config.yaml
hidden_size: 512
head_dim: 64
hidden_act: "gelu"
qk_norm: false
init: "uniform"
init_std_up: 0.0223
init_std_down: 0.0
weight_decay: 0.018
lr_head: 0.00562
decay_shape: "pow"
max_steps: 6370
MLP neurons of a small language model. Each row is named by its layer, matrix (up: input weights) and neuron, and shows model dimensions 208-463. Each number is 128 + 32 x the weight over its row's rms, rounded and kept within 0 to 255. Numbers have three digits each.
After each neuron's rows, "fires in" lists the words (lower case) most often at its 100 highest values on Wikipedia text that the model never trained on. A number after a token or word is its count.

L3.up600:103165092115094152151182211090137154151178136120164152135133113134084067160196142097158137122136076144074109107098112125090079144099178141166131166128074019172096176071069127099151140112060132142130108115116062165131126157137116095147075113141127099196128096185140192122088167181138117170172124075127130165104162116148141149134165048155099103109114169120125055092125111163100090146145123141158110079145136161161111133134101112092080131124111133108140193135170039149102086123088119066158200091157132081124111135138088088112131080135137121148152107124146157098131132127113092134146149096099215155120187185071121133153121162156201157141105097193123141130175154132101116163129132133079114087101156125093049084132162099117179093181143088164120149109084157121159068146127154
fires in: "the" 18, "by" 18, "a" 10, "at" 8, "receive" 4, "surtax" 4

L3.up360:173126124119155122139129132130090089138133091168146102165155150102218074151151123083168123084166097176094132106096137158082136103121183160075124174146094123109090100178131121127127179189134098085188107102184108126136136093134136096135128104164124134145098136181166137134120117104113032129090122114108161119095134141144119180130136135122113108085106144084124137144122092170116140083117158079197148158128131086126112159138140124133123087161116120171144152180127138184165083079130119165170173152147117217097142094074122133132110167122133135148070116162115124094119106133125141179118122085132112099133144147123119088112105175100158105085061181117173161079133161048133108129127148124083165129161184138139137154078119076161174142159090110062121093094117167129194180134111137
fires in: "their" 31, "the" 27, "his" 18, "its" 6, "s" 6

L3.up1254:084134118134147139149190152162093176084141164140131119146087110093128155122082170135128087121129175133137067121114119159181082120130100143179098098116137149128122133093134167077151165126112097186089118134167123120139112133134098088148133068118101135096125107100069095125165118099118161078096089091111069133133119093121081105092145105113149137143145104167179200208134117098142136088183094104140131165132147152105127144108110189170116201164132148133133139134098116199122118120109207170110177193117094144074162174153173129078083157075147127090146209152167158163114055147139097098163094101135141099140118123165049159104130154168151145219128113125112123111098135156104129098140073152104086057147102142134086174091161143178134087096125103080158061125086118127158183180174152
fires in: "he" 51, "she" 17, "who" 5, "there" 4

L3.up1493:104119149152119133187145136152121160113158160136128130105094172166131114085102123166162130121176113135185143106141173162139082106140123136174085156116079093159138136128096119074123122106165110201187096179053114139098110137127137088094121119117160174079100111159145118109144116117131178170140073124188119139176141128114161135119133126144174112113120096157145137093091060123102154103143132083109114109050134112102145184127136136203095118100099093118137137144070094094185105137040110119145191145112119174090155126158083138121134120150123139140133128153126122129154139142135135142108150030110127092153105128123096120110180193167175149195137085119144156137085109102061123094139150120117158079130097124125166125118098143115153086107140164190225119109063172139131163174131172
fires in: "he" 26, "which" 15, "who" 8, "hectares" 7

L3.up758:094142081161130129129189147103080175129139115127124138133114163136187148150108169110141140120101171124123117138093143090164092114122101138189110155143128174091180158102175143142113127122142163168144123107173137156086074164151130156079172162098092151128125113243110138134040138164152171071198085151103111122174116158062122115090135094042142131200160130174157176133082138163186160084117149118160180153105146097132127125136074126112100093109140143127168115138116134152108129067109152119165087137074084100089109152125090081127128080125163122078130130199104097120143160146122144178178140062108103077090118142132034146103123096115133147160123091092118117130118106115134138145116160150112165139127118206166105150150126124122091071139099072182144174172061144161153190143147116
fires in: "his" 15, "her" 11, "she" 11, "he" 11, "is" 7, "before" 4

L3.up457:161135113130129131162188088116106125128136105164090162101068091170157075149182088146122095150162102127147120161145050146099098139125142107120107099174134095151096158121090116140108093116157198117120156211118148203146170166113113142107168130164176158119125088173113128128129136143117150112125098178117146165143175158080144104120156120153162111152078109126155094127096067180095078170090185095187074176096068135157134143113135200118112139100116125044047111190069095115142139157109123149111125116098206136151127150139137160106137063114145160074098138141143125108119125130072092174155150081152171095120079106191125106150072128144062151115150081133094104110241138152090124123094165180123083101111099113097098077143093066085094151116160130167152116138151143094087154095056109
fires in: "the" 29, "1" 6, "grumman" 6, "by" 5, "up" 5, "6" 5

L3.up1277:129091183152136122093115144091140141219155114137160050119097126171074142107135148127113132170123151120118168157112098096173130090093205145102132110134074131147081088131070071100118091162147205107166158180051114181117153126130063113096106086105118130159123108109107119167164109117112158140110113085122107172150113125116097125142164099140074144133139117143121070153133121152120077116159155090147094159141114148158093116157103032131126095157125100107091081201127085131211151165095100127131141119144132208139140143170106164141118121152115120122127113114128164132103155110125108110160093080125088060113105150139102134178100173119075129189106120143132129151154089089146129118147121104140124143182099127136134122140169053183112101113120148190090112119151127142185182111140113
fires in: "the" 68, "of" 14, "a" 5

L3.up1001:143094107138151146096114168115110112115161133115149099112105133145135105155139112125111084147160169139135109137120133072131083058137133074146157112199147167110120144059149148133149132122117115162122081131168067201150112148146038179177128173177141115112177056122114135140151123131098122117131127120122109129132119142110106114169149137115180121157146147114116137130103073110117160141093122053134131124187102088151156190093120154066093093128143135164149108186045119134146131115164097160129148149125198094130096137193152087132094138104170125155148116102055067151148083144108079145136139103126121141134168089107101146168109112173112162076153103102123172136148140125071077126113132108154165149149134104155094108115085073119149122106112103131157194113070203148091141154130104
fires in: "the" 30, "before" 16, "a" 6, "power" 4, "is" 4

L3.up1139:168086151118140197166113110161096143121128144132156116124042135101197076163122094095147110128133136122086104111142158079110165104120145178100154175147085105115217095097132139189130151182105093136155147137131145142136152095105120108185123148189070144061153110120117180172109073106161120082141159118132135143086090105124106155138130134139138122130110169154104105023154104136145090120111145119131112131145149150157133132087101160147149133055130112197153072156115087110127106113094176159134078137047140129128144138179132134081150197098083115138161149146127125105189133071086124152123116170133137127108148123053059149176121164163128144152049171138110138065182155090142095099168062136096130199160138156119170121149094106183100099144083097151189106153102060120078120127107127
fires in: "was" 63, "is" 22, "were" 9

L3.up373:083121097189087087080174055160126148130135165181116153174130157109100106102119122106146136149096086154132150192116149117193133185128047093141104104162172104123110192096126139142100071159139153154125196117147128208117132095155147109081141105127128161117125146164108107143151134114111173161152114099106167140156159115165102104088129169113185169139101040132200107152135125154114120114156156104089138141158112104139102140139121165125088124136086115160120143121045117141103083140095161178152170175128138099075120154173145132126152195131117179131104113131157120095108102127059113117108141087128118113214147188130058143126127123140137133147221150191187102127122094099099100067087100142083111154141120100168125162120114123111118098054152145103107132135087149139140148153101163
fires in: "after" 22, "during" 11, "following" 11, "the" 9, "on" 7, "before" 4

L3.up1402:178136123086092069088172132112100131135102091151123095078135087112121124185130139150173174122099063207179159169088113082176169141176140133176103145121089154101120054134145136090126130110144186117131154152112115113091173163136113136112092094152127102173095135092072133092109165136110125141070088120155161160113146095142169142168105098140144066190124110123160096164158117192142115114139063097070140113128133134135112145119125180119173105160133155105053156145172157117165085093188137123132081121165170157182229071099163136188158092155125150072090103118157137053132133169201134104137160092110156090153117142142136141089147153136190107141136132146114138111134182102120113132131184174100121052118054112137162118137089115098116172132163146131125079112152085114116145142175085
fires in: "the" 34, "his" 11, "an" 7, "attended" 6, "a" 6, "of" 4

L3.up450:153122098198121105170123153100140108164107115142116104108121108105102136160065121139124141114152105143065143081184123120153133132204074120174116170134078172157124169132092116094140077182111106123124138065061127131128160185110110074159219121100132119110130086149129172098107109095113100126120137126154192145116158178114117105153123119160123109078128104080059132122049084180107123140158090143060118105187137125096133160103099119132113178088156057120163182155201127135104150098087115104108135067193098089106151156137101169146167104138134141104089135118144170098104118126165115124184130118086150142148127121188121078121108119156031119116116159101140115141086155043130182137110140092074104170124088124092167169033152129125088159132148123114109177198078085126204113173148116
fires in: "the" 34, "its" 13, "his" 5, "made" 4

L3.up156:130094107117175112113137106097072164184174151089134101160159184160144097089136114124104124145135078082157149187105104128096068159110061100152109096143165167100178104155078096223117095061129097120159127138127159193101150151100111157148092218131156166092092132128088122185124157084144114112132161108139087100149158147150128128119133071127134163125170096125176145158144156140125163128129128104093079121108114111087099135088077145125091133087111158147168147078046127118109113149071140146126100187180171114114169106116132099132114164079073123125095215131170073129141104136165123148103115064197113121132115090174098126144102136158184085120164105076100133085123115110128147101107091163137126193159141107163148190152109153164153095133113141105112169148139125135178113058101138
fires in: "to" 35, "the" 13, "from" 10, "democratic" 7, "not" 5

L3.up1434:108073097141064099120178125094092146089151178125117141125111171121095114138109137112168110163083113170111109142119173132139102181142073111147144103149083147161121139026131155105112105170123099094070185191161142193124137115106125117121114080141132127166106167150162188131120141107119121135128096102085100158117132080084036126131127121140132100121165129114112161100144055140115146122158118103099139143150121123153174120111132120107082129084053169174167119086093134169143091113120140159113074099176127121107168157166189166176160150128188178175205095131153107057125170138110118149155163130149171130099081145125028168170104145141134159099154127160162125082145146157126092085151166119096127083109140093118111136144119141101150119108075145124163081121085140118148117100074165
fires in: "in" 60, "january" 8, "june" 4, "april" 4

L3.up872:150110178110082138142153126133099121081157158116125120167136128163099202120159092160114028083134161095181166121111108079136118102155170141157151122112143119060082078203129136155108144095105187115103094131162052173088173114215143140124093133159128108118102122128147141064145140145177132125128115106072156143126097145158173127135127102081154105128163138141153155119083163155171117137131099113163067121103143145090128140129108079095166071115128099104118129142091121194199176126133115122106091118124126152136175132091118124106154119135126180151112082137179114080113128143131117196111139186066155146134147184088139130159098150080121106094107140141092108150151137085131117183081148195089162119150176171110136086103134139105151165171121151111137153092097172129123094140062149
fires in: "5" 29, "6" 10, "3" 8, "7" 5, "4" 5, "1" 5

L3.up1520:117167112149120104104141095129124196147144152161123147127092196159164126139114166148109140099118086112075158140153100161198093137143091137196144191168104142159077085107107129088098104148126125093153146161157118180105134133163151145094121120138110061078109128084170172015106121110184171117168098091141103109144126142105137096165124104130138081169151106081188184095153120150138124124120077091175129083102164115141116201135099084102098146122115143139144065118110096129143105174141125131165104158179157109105148157202110096155136151087160167116141107072120185077111107101104177113084116071158151080078116136141051146123093129110098119120137093113169117074111132176119156126107148117120131171138117043141119143101170159082156150110133136144091126105114089096157108161088193
fires in: "after" 41, "while" 12, "when" 11, "despite" 9, "because" 5, "since" 4

L3.up191:073070072184170142131128115096140136145110191102170127089121105100096117127105163073144159101108088135191152184154144096131198140066182173128198117153120134101100126097112118080177122176144096216135167116082096155208137128077131159100131115146094149177073115134152102126131095141104109169081173172119150142118111148141108115204106081149135128145163064136152130127128099148121122087164089221095096078110140152133104162125086130163110124119130140227114139136123103162186125231134103141113164103144155154128154081122177174145160189157141138133160111063124168135154091127117101136132207102178093158123161095161135093143134091113077135186149094064165142105100096106100164099125136113094118147136131132130115141196085130104233132162124149198161120087215164082212082129138100
fires in: "the" 41, "early" 7, "armored" 4

L3.up761:122075083136039137128135158133155127088105209138056101130065161148150113141105114101188127122089089135107102118111128180139119156163131151149106184154107105127158093147146121127137090109184122157067119142046119127139099130105069113121153101087127121115120163080147174154122131109129085095135167142109155131099107134147087128174160174110123054097130164129117149114093062151131073175145083147144111096159123138155107136127104154150092117131142087201214109156062089115151142162111138149115177153147113118077161107169136105200110207133126137129186083159109106069131126131149143114103092084129175114098134160214100164107069145131137182077201148135141097128126166153131048081118126174092115130154156104178150080108104086128153086105085155207164123136103149133151109100084147
fires in: "that" 13, "because" 10, "since" 10, "of" 9, "in" 8, "by" 7

L3.up136:097101142147157103175135114110136153126137118167150098189142114111108101089103136092135151102139166132112081140105142182133119135116136170139123097154096081143200139153088175125126141144133119111157115163131151141080089169093158093109115107087137131168172154120105126130117131165103104098117154208093122139189144134078126113123137152071091141102177157136163136163072137162126093134107145093111106161163094140098099109224140097137081187142137132145111148171118092122138170169064126159082041137098107115050123163088127107085109164168110105190126132147136118060084151090155142142143151155126121067103164176090183099135128124138100087153139105101124096143106084141128145072134162086133182193162144075160145140088141064129128114175133138064112187119159159106137059086108085
fires in: "the" 27, "a" 19, "and" 6, "of" 4

L3.up469:124140115118108138127195168128127112133138188119155074155160125162117131134131109127142148152129141066102073151135109096138074095096129131137143150167099095200110203177109134108138107128153146063088132125140176099123112104118120125111102147158127163129097174142179166140105095115076122096165181109170119139067104125122237094091100098091151121187154161173182133128150142127154132145128108210130130191099158105130148120168087178085115137130122105112152093132118193132155093122160082088128116176145162114086138137096095155138164149134080173147133114127115138186101089147093102104164112124183139118159122125144137138137107076094166065108087122090137151125126150165136116159140067164148141075086090122163125156149183119145071105122088123185111141066100176135131131160082179
fires in: "had" 62, "have" 14, "having" 13, "has" 8

L3.up542:120199140148115154147139123156149148123134103130127113132098133136160093221139076094210108091132104124113117175150136140119082114084133192123166125182112090146109166191134081112113153150148184182105126153082147151106134107134130132121130107054129149095160134207113127128110091109110137092120109167124169143073118063155166130106104179138126140160189101173133116126147167135130116118164062113134072143110090117174122127159133112158137118143125103155091108141115116151122124107103135124140122097120095125121107085098111135169171139106070089130182137174141124158140068162104066151099096079071118121178183027208135158121155120204132150133124102113135133112090064052132058120179127130137104151147118197084119114102147134155134173121121095160118121099048074035169143135187127
fires in: "an" 45, "nicaragua" 4, "ansari" 4

L3.up1359:100133180148115171097144136067125106168206139153089149070107175172131123122139142164113136153147108162139135113159205122127139077148122078090160190114093127136059175099096159118167169142098134109123201111135113124125071151119092133118071144137098143127173086089167152168104168053154112143125143095162130149067167095162114156176133135140149129136100143152151137100063167057217101139145143058117101098147142160152093130114108143063122113067160132127175093131101134128089116117162111130118166112133119095148087139135125111122151113122183133037077112162135146100160129188120068132115080130112134148091129121130097096136167121139095115123091139159144111080176155142120059115154120157168155149143128098195133133117076067158170172075152136137165131114147127122088163145150135
fires in: "the" 38, "is" 10, "was" 7, "synthesis" 5, "a" 5

L3.up92:164111149108074159176068198126106075090106088129135093144140134120163168093098122122121101127083114102125169135116160075148180153063139130081152131058078122131049097137149121148149114125197116125068124153131114147113165202123143114140168128177147108134140125149167169146093125146133104131154093156137136150124101115143145124105168177127110079114144099183171091198143126133067121150126138118142090181150107094139119154194164153165146203114120147148166137135206121110126108184115095120181100152108105166124117107103115105151128171127076109169181147107055102103200080140092141120065172122094062118131165145174100138137127147087107092118114161155167186110161109140119111209055137126132109098126209164066160088143169054174184149077124184085120132082055158162097149129200097
fires in: "an" 62, "ansari" 4

L3.up943:203107114087171079120169139130095159179145128157186110222107139153123153105140224094191164144117113134112120126216159094139109105061067169172151130182122122067138099083091145138106129138111110091107130100154149081140175144150089088150136106127114073109115091130115086122134130182094113086133121144172151053171108141130130098159134108105062132119075134131145100213165095122110182163147125136134114100146111134058095065167082183106160162135173130143153130074174140166102155178128086149138095168102130139095142157154123155139127111120104056128181171103121072100154108177127139137240131133131097127123151196150158095135127109112127139121095045168104135127115169157127153096107114152113154149112093142071164142144133097151128134119061139101156122125089197149088122132111149
fires in: "to" 28, "can" 27, "will" 9, "would" 7, "not" 6, "could" 6

L3.up863:085143135091177115149120135145150162152120158175151051170116159093127117090100183120065156116127105067115140155124148154192126106145085091123143152099082151143088108147137160114130119139121180137155125137138119133176140136127087170133105120189074110141115151092155137130150168081154115146141158107130126201128105151192162142196166109108145141181121113122141139122131130128129127101120108098131094170060163175195183106137068078098107127133119147117200111100157094152074149093136100130140103128084125103088124167164092111162182117189102093157072113034109149161191083134158124088184155159126132120131103104126130126157137115168115098156152118080048084110120114105146161144137124143106113131122074134127097158172038158172137113122100107190175132140075138061085145184144155
fires in: "have" 26, "has" 20, "had" 15, "were" 4

L3.up1417:149172126046122115133172138154154140087194114115161132140064194077167115139143140162136011116126140112143127172182165179093180112139048142147167175190092081152151130129225128141111179116145137083122075124144065173118118128133099092156104156058092119174159138204142154139096143174138132100110181153146111163099122162128166128091144215124154101194141084108166116113129149115126104089109149075090113174157140115088136158145122120075109152134138095091151072197132136097120151121077170127150100149115129112067147145146096109103140115145137146144165146105157131163158113122133152145104184140147197174104088093127095097104076142096137099139163156155151167081135157098084115128120141098086121163110166135130141130142108100052073146122098163121147114145102096156104150163140142
fires in: "be" 39, "was" 13, "being" 12, "been" 11, "are" 8, "were" 7

L3.up518:123143055055125121040141113134154126097160126132091102123129146115118103148151057116107131096129087120123118145069135118115080152124050135202146160160099090109103131143125167144062144183153097162130094073136210093117161168099088099143119065136176139163122174130121112138104186162066138125126142110127108097148126165142159140125158148111160162159106124163177101153154119070119122136170133123089120076158175163079150131130151145047137153122111127095168112106114098157143116181133124154177133155093149138116132151131147158161158157153145112149144154183156042172168087116152139170166132132076184163113141092160080119099149108143125157100149132119082079155107187153125132149138142155125153121080148139100150183143152121138122129124116142175141093118130155103100193117151135
fires in: "at" 19, "in" 12, "from" 9, "during" 8, "hold" 8, "first" 6

L3.up1179:124060066087141100168134173132154122116163139208118092139118159140121105158161154108155123077099102165171165154108153109146113133135117141129135137125138120195114099035127122134129100122118096136156121134113162140085182095142124109146143094181053166149154104117115155096127117090133138067098073086124185142086135082083059112133129085138148108154147114088149135092128097114150100143076113115113146147155153143180164119155163138095213092108170158163143108156148118125102132147121172118076141099194128141123159085135118150099161184130096161128133087101164102135134174154130168125179129152202132080118139140141112152148144175176140138135113115141183121112174099126122113128100103117093086072153121112180185132113113058116121097130072104130180156073127159159134163114096112
fires in: "in" 49, "march" 6, "january" 6, "september" 5, "november" 5, "june" 5

L3.up1444:097131156119170105127110155142105127162104128153097128158169075170147123106168105114124172086121125162090131058141027116136150107182173150174108170086146133137175181100123119155108137068132173047133127148132168100086181074155141115144142126124136128059138125110175225126148130091121113114148101092156106155070172027094133162113147153074109065098138150125175132111132181085117124027105140171130176111121150125141093164130166138109145156125073111179105090105111118165130161090100144120124106082124112092102094060122148129088112135145142086066174096153144155108104168076152120115114088156156091113101118217074111118080133149095121183072062114123180061111132124122124122154160129135083148114154111075149112168154139137147160145143126172146143106174120164151147157151160139
fires in: "higher" 18, "high" 15, "third" 13, "highest" 9, "greater" 7, "second" 5

L3.up735:112075154128070161087132079090121154146108107113167174127112138152056114150120091112089133185103069148182094129186118216127138157148118137123136169175177141123123061104173150038131137133111159129073161175181133158090230107110154179159115176126164118101086129004136107128157152167139100124110145123079078118107176096158158106177135139133144187112078092199082143130123101122158131120148136142118152138122131120137127141151087176093144139094106133078117176089135170157108127148161095165163146146106057188184082087104130082161186114138190120150084047111128173123134097079180087180106195142107155168117065128139144159113108159136103093171141153119128156094130143151142156101065120137132117120069110174154054149149143131120141179133067133117092145077161121131122126129104111
fires in: "as" 61, "the" 12, "an" 5, "american" 5

L3.up1069:104081120084135088109180178103159093146130064130094095133022116090139137124141065113086145149127113071148167121163104131146134153152063132125119135204178125132131081141086131052097128144116170224238157136151120192164138156103079130146083106057118097165116130125108091079112132120109107096148123094151095179124148122103185127067107058160206109129134146122149092160168122133149170142115136099204113134161128105107171175153192106121119158141119148129158091195105123120130076118096085133159046169131066184124116119148184165131138095125143169096118158097135164174144126132146128169124164087139096137155148101144136118158105117112051196092172130111107061111095183158098074063134141138129142148119116155146143119125143077068090181146122151038121102098124145118206135080157170
fires in: "at" 19, "his" 16, "via" 9, "s" 7, "in" 6, "to" 6

L3.up950:100135149136107115133135172136129137154111088167102116169115123160126120115121141091141162100208097123122191103143111164067148080179107128144125188120143111089142143123141068103093126110125082146070041156185051155130146194143047114116137165142106150105149063135113091164147125161161130154089120198122120134082075133077092164111153109122160131163144122152154200105111070126142132140164143073173130120105161127216172192147115131115067140146096096137122129122154128182141121139114133136180193111140144201120112139120143144131092175087132167154119124091107137141150103113121081117123141086130095124205093113150134078136123155140133169156140117062156111155067114120141192119182159153126074078148120103113125114087100137122129131178096151130190103125135073061108183151141151
fires in: "he" 74, "she" 11

L3.up666:124148064135109115128124065118137164178070104099126149129117140103154104109133137149137042135101156130133170152098130103164140167107181132156139108124155083200158120140135111110132128107179109133111106114114081102087087223092035129184130118075130146103141163123132196100128081156111151131141133187181154082114122124067115093137157209107155111164113108148168202171108058164100112120141107105044140111183151133140137190170137108146130176156126146180152130133165234120119115118167150157113123161155130082055142135167118113133076169170148139119135123121063106102182160114133138162130135076115080035117126146209099116144161184155129078102117117100109115145167087136140129135151114135141112129207156169179105128111118059175167092142120222135097119107075143091113154137144121
fires in: "he" 27, "an" 11, "it" 7, "would" 6, "but" 5

L3.up963:106125162124139125091076137126170148054101132123134112127124158098151109107146063100096159134128174083155140093118158134145152088141142115203155143173088154089090164148120111115143153106140117104172193114132097070112229086107144164106144108134132104141094158162080146158165166105117104153143097137136168106135119117148088109193145071180123119144063151189148088217124128134081147191123136131153092117138106075143104145143119113121093146089145091144124130174119188137125127090115076134177125116150123154052139150140120103188176121187144101113098136113156159110152080165120126181134184096147094159140170153108148115151134113147174131127087135126077087104079218155122118185076178141094113115115101156159141128117132144152108054106137184145149140103153143141093101142145125
fires in: "she" 25, "the" 16, "this" 7, "it" 4

L3.up1348:116088145166167137098152157174180163121150211067113077122171185076144095159136105144105117169129126146152161146115180123105102135122098140049077131139128183138099082104114138141095101104101174134156147118162127149088127122121099122110187142090170071126097130157165127150132084121088108146139146171094148081118102149103167061099075074144118101153092116102169167139123080075140131131153118097198093157098133120116097194096088158108136117087105143107133146105174142084121086155083044068049127066131132133140148081097118071177095132131154158163116149158101136104126089181103157175116118075098094125122095118129153114113122085115109071093176138109140185157164099101108127076114144118109135199135115114171075172165058129167167164079163145132122132087144105115132186112117129
fires in: "the" 99

L3.up1014:132138110072134161129119098148130121118122129123127069178131130039151117114124121135104121079136178140083130147071144130079102081139134143139077116104239117095156096125159104172186141131086133088107123132136114153130165064077073136128114141129054162168124156111139119135166189094123085090168124155117126151165084105114134116054124130114061140132146151105150182151173142154085093135162073145131172142135180095187132139072144199128139125095100174147146141047116149112114107108101145140110116138109133116101126164137142086127096190094098167084131168122127124044127065174157145115107076080111147098148131123178163095174089144117135151068124060115123071175144174126144118096159104150105112111141073180116155212119152104156147136082136174190153144100085123140216157096099175
fires in: "he" 33, "that" 17, "what" 6

L3.up391:110086138116168152176108182167113221093143137136131124114149128203084136190097100141089134113136122190086136143142082106156134162159134113188121124181146147155184093107103032134113096135126152146142090080136118135127128178142069120125148115138117128163135138100193142103217141165150149119081157140181106151141130129138173114164129142132109176079127134129145169140135086192133163149107100105121155111143192100183130163129104110203116129170093139154110103175103143123094137114112130187132101122131112153122114134044075146168122107110130101132147135144176127127110106195125084048167074114147131156187092193158103183160148145163144204116055077218121133144129149133134064084127088123120160146111159116173113193152120124059181122165079154076161195182114155077104141091119078
fires in: "first" 26, "second" 11, "third" 9, "finished" 6, "leg" 4, "round" 4

L3.up1039:135093159201106138129108153110125207121115117102159111128148119142119060154134127056102071155178137129129076119070150104188130140146168141096195161194141141127049162145114090141130199108156119147080115132069121117175141137123170133152109118164112128041114094097159171114070119105142102139119101109096125083165174079153127083166156103119122195071157147132146121073106091140141127124088112129074129132127111143106086109141137145135144082156167107162103148141146124104146132122148117103139124108125105214155111094159081089135153131154154138078156172082153158084160151167133127113149139172120129099155101154070171120090140165186096058110146075107150100144111116068134171121147041108102142100099136112187145052136077073137123137108153115139149146079098169133084138093179112
fires in: "the" 18, "s" 16, "their" 9, "as" 8, "its" 6, "his" 5

L3.up50:107128116100138111216101194137092122186120144146207078120129147095099121093109113133178103104151078074088151075096146099152125138125129108087124141142108170105145069102113157120113129173117120123199156085120104124136168091108117076178103151144178122159112147153085187114167124067154107157162142145176195124162082126125097128104145100126148136160075139109121193121092125146132178109075106158095100139035135148153141121198115104039173157149138185133098112146124128139059130087090080151149141094104145131150164074100139144125111133138149149123157105132167143131114127126132155136041084069107128068161149103148096150094185110136121134143106080117094122133115161155100162130186117108162125133149115179124099122123135049141124101147125095139115104098184120119114094141188143
fires in: "on" 25, "during" 17, "at" 8, "it" 5, "the" 4

L3.up888:161129114113154177176085115129166047128099152140131103069162093125129102185082164085104143143097119154108155102163183177123099158145092110091100137169114080084117127105119089192095078170137161089108139064117135200089124108142150111060135120131148115106148157170104094106106163126153191102099094071117142140145129125147178153149100135120135130146186109136184118171160146162112196144154091118125101162107113088151122170116113142093069124149093116155142117118096073109169110122105118148189132112123126120103132177162145100178148145101111127134127143140103174116105129128052090196089169202137056135160091155091087126063130137153157140075111123143117137181115067113151134102153106137142128171111099107177073115131097106166093104195141157133103162060179187060150183099123172
fires in: "her" 22, "released" 13, "by" 6, "his" 6, "lost" 4

L3.up1400:105120144123192092123159170141136142151139164153209089130086074120157170118151138102089126152121106137150170170168102064159115101150125097089143096193133189077134174119155131140113172117159183160141182136152173172127200124105118159166100086107131154120120157139125135109129088137056146125091143169095161109128146174107075090118038161183063097180111103155159133161126141124091173119110153091151113168145188102120144155074105149155135101105085111084099125149128094088147142115132119177118110164140078115160162150170104149125146127155107101140152127131103119100169137150101199120214129139120135093099114123085136117165137091187148144133152140156119127169145130111133171057126150086129133126101115135153129127126124061082135172158133143079172115105116162167088133090121088
fires in: "for" 26, "to" 10, "from" 7, "at" 6, "forbes" 5, "towards" 4

L3.up633:174088110080178072124127149139147114151138069105133089148123127178131118085159167104095144139104162096108165086156167110129159163122099032138165160197151121113146153131117109100160131096110106107147121114140152155120129121136083133084115167161126191127096145153102093104148138173142176075111132170084168141124173159153096106183091183141183114149089048110064113146130125114106126138128120116179121132135118053175183198144066101112079086103090150165114084165137215103078092103098138090105094153163116159102107153146133145121111090123090107143136158162128188174167110187097096132115171065181106101134081098101143117102185228193137184148171099137085146121144109135156116093132110132028123185147188118060167121122107063143106092143122124103138082185109097111111172157147108
fires in: "home" 15, "grumman" 15, "he" 9, "and" 7, "she" 6

L3.up1117:127087103145087129080107110116166131101133150137108059198178112140130104082109144141176128164170114065129099100167090141145151130153163090140107096177061069123141120145127099158081146086182133129082119149072125082071188127157121124176103175097147073103115141103085165127073132143095114161146136137154140089116181123077068093163157159100157187159104127153140126142095091141171156096121159093131159148114130084124156121100125170156129086113137112115100051161159091147133141102134128097144182124186117194166124127142115143087164145122167065121142128104131116195134129108181115080138136138130109077135137116135141134090121119155096149097122135153085086084096103111171155133117097149175126152135144077137165087133116121117118135120110118173147173141129138148100133143145101
fires in: "also" 36, "originally" 6, "usually" 6, "previously" 6

L3.up1366:092107113158135153115152091144097099142185148103084086144119144077128132110068072127130149128133077136128110144152189113118149105181081123100112076114172088129077133189085092136071092157207148175164146097133145106136122126096121165098193158084105192123171178207085147164087126164119101125136096112134097133121102123095108201076135062096155173179142086076168147178150146086172128089144173109141107188111064085156140151124114177140134184125184128156152089165103093107134091112083123131156157124128159095126206083097096115092147155092079087102138104140109131114096081150110079132143099159117110094132104119139125120169132147178135158111102137189158114103145147092125151121119171175151088129126060167164145087091141171151205121145116114167125148099119144103191153155140108
fires in: "in" 78, "early" 7, "the" 6, "on" 5

L3.up1369:097123144094122120058143116146117130128085123143136130215095088122149126132158146191231187065045101124141209166182161156154174126150137163154138121103124182110143089094118124073113170144138183128169170144130080183084180089121119143132094087110111110141113180089150129153089120180105112129159149161078165114088122094109116152108145110108116109154102105140105188142121090122101184085195135148092124081155114112125155167101103101144147125176133157175124122161156156121178154143118150111184125182142082136076162132192072118155120212118110103122146124150123102124122161153116078119125106108162117134114113089130109113138151078140152172124102143131100207096128121167131097160150140083114180121114127156107136114185157102156100134091123135103072088115125121100144086136161076
fires in: "his" 22, "s" 18, "her" 13, "my" 6, "its" 4

L3.up1439:089112142122139113078092083092115089158101118136164133138106127151153140164112141112115041114108180166167159119202161169157173137127106142141148121166103146125159093125156120143121135098139144099161205176163094193125113078201133074192101189105104096128105101138108172109099145192124090128139125112147101161138095155135186106193091098116151164144156099036154158133125164134174125089117144115129160116087151097161174128164077108084089150131114117153151095103125116119161115057072186138103105134129121141106191105146122071102155153109123122099171107098170111129114166058180107123054159190127153116105129131139053112099099145163168092118135119167124106058149146110117126131121120101123106185093163113178114147150118186094088121100136125144166105169107129178087119142188133
fires in: "be" 48, "been" 12, "being" 7, "not" 5

L3.up1427:140120101123128096108129147164088171130198106139153083147078104104178141133090156127161147083150121178060122102137103120087099187083115087128112125194049178135178170063120100154100119177160122096099128119179113163122140100116134137121093120174113049166089148082166153131137169101124103134135191086088188161201138147110101143116107150116108108164143150080109148148123135171157131116103134131130123092125114068105145154083116101119208086105054131142130161122160162189119184094115136114161106149163130127155177174148140182171076202141140224139163097091097105127114120149164160132162116167130103128156133149159114116148118147112126179130111194113157129137123135143105154119167090087138156150093121131208102123131121092130146194127111107119141128092123080111156140126079097
fires in: "the" 17, "during" 14, "for" 14, "at" 11, "on" 10, "from" 6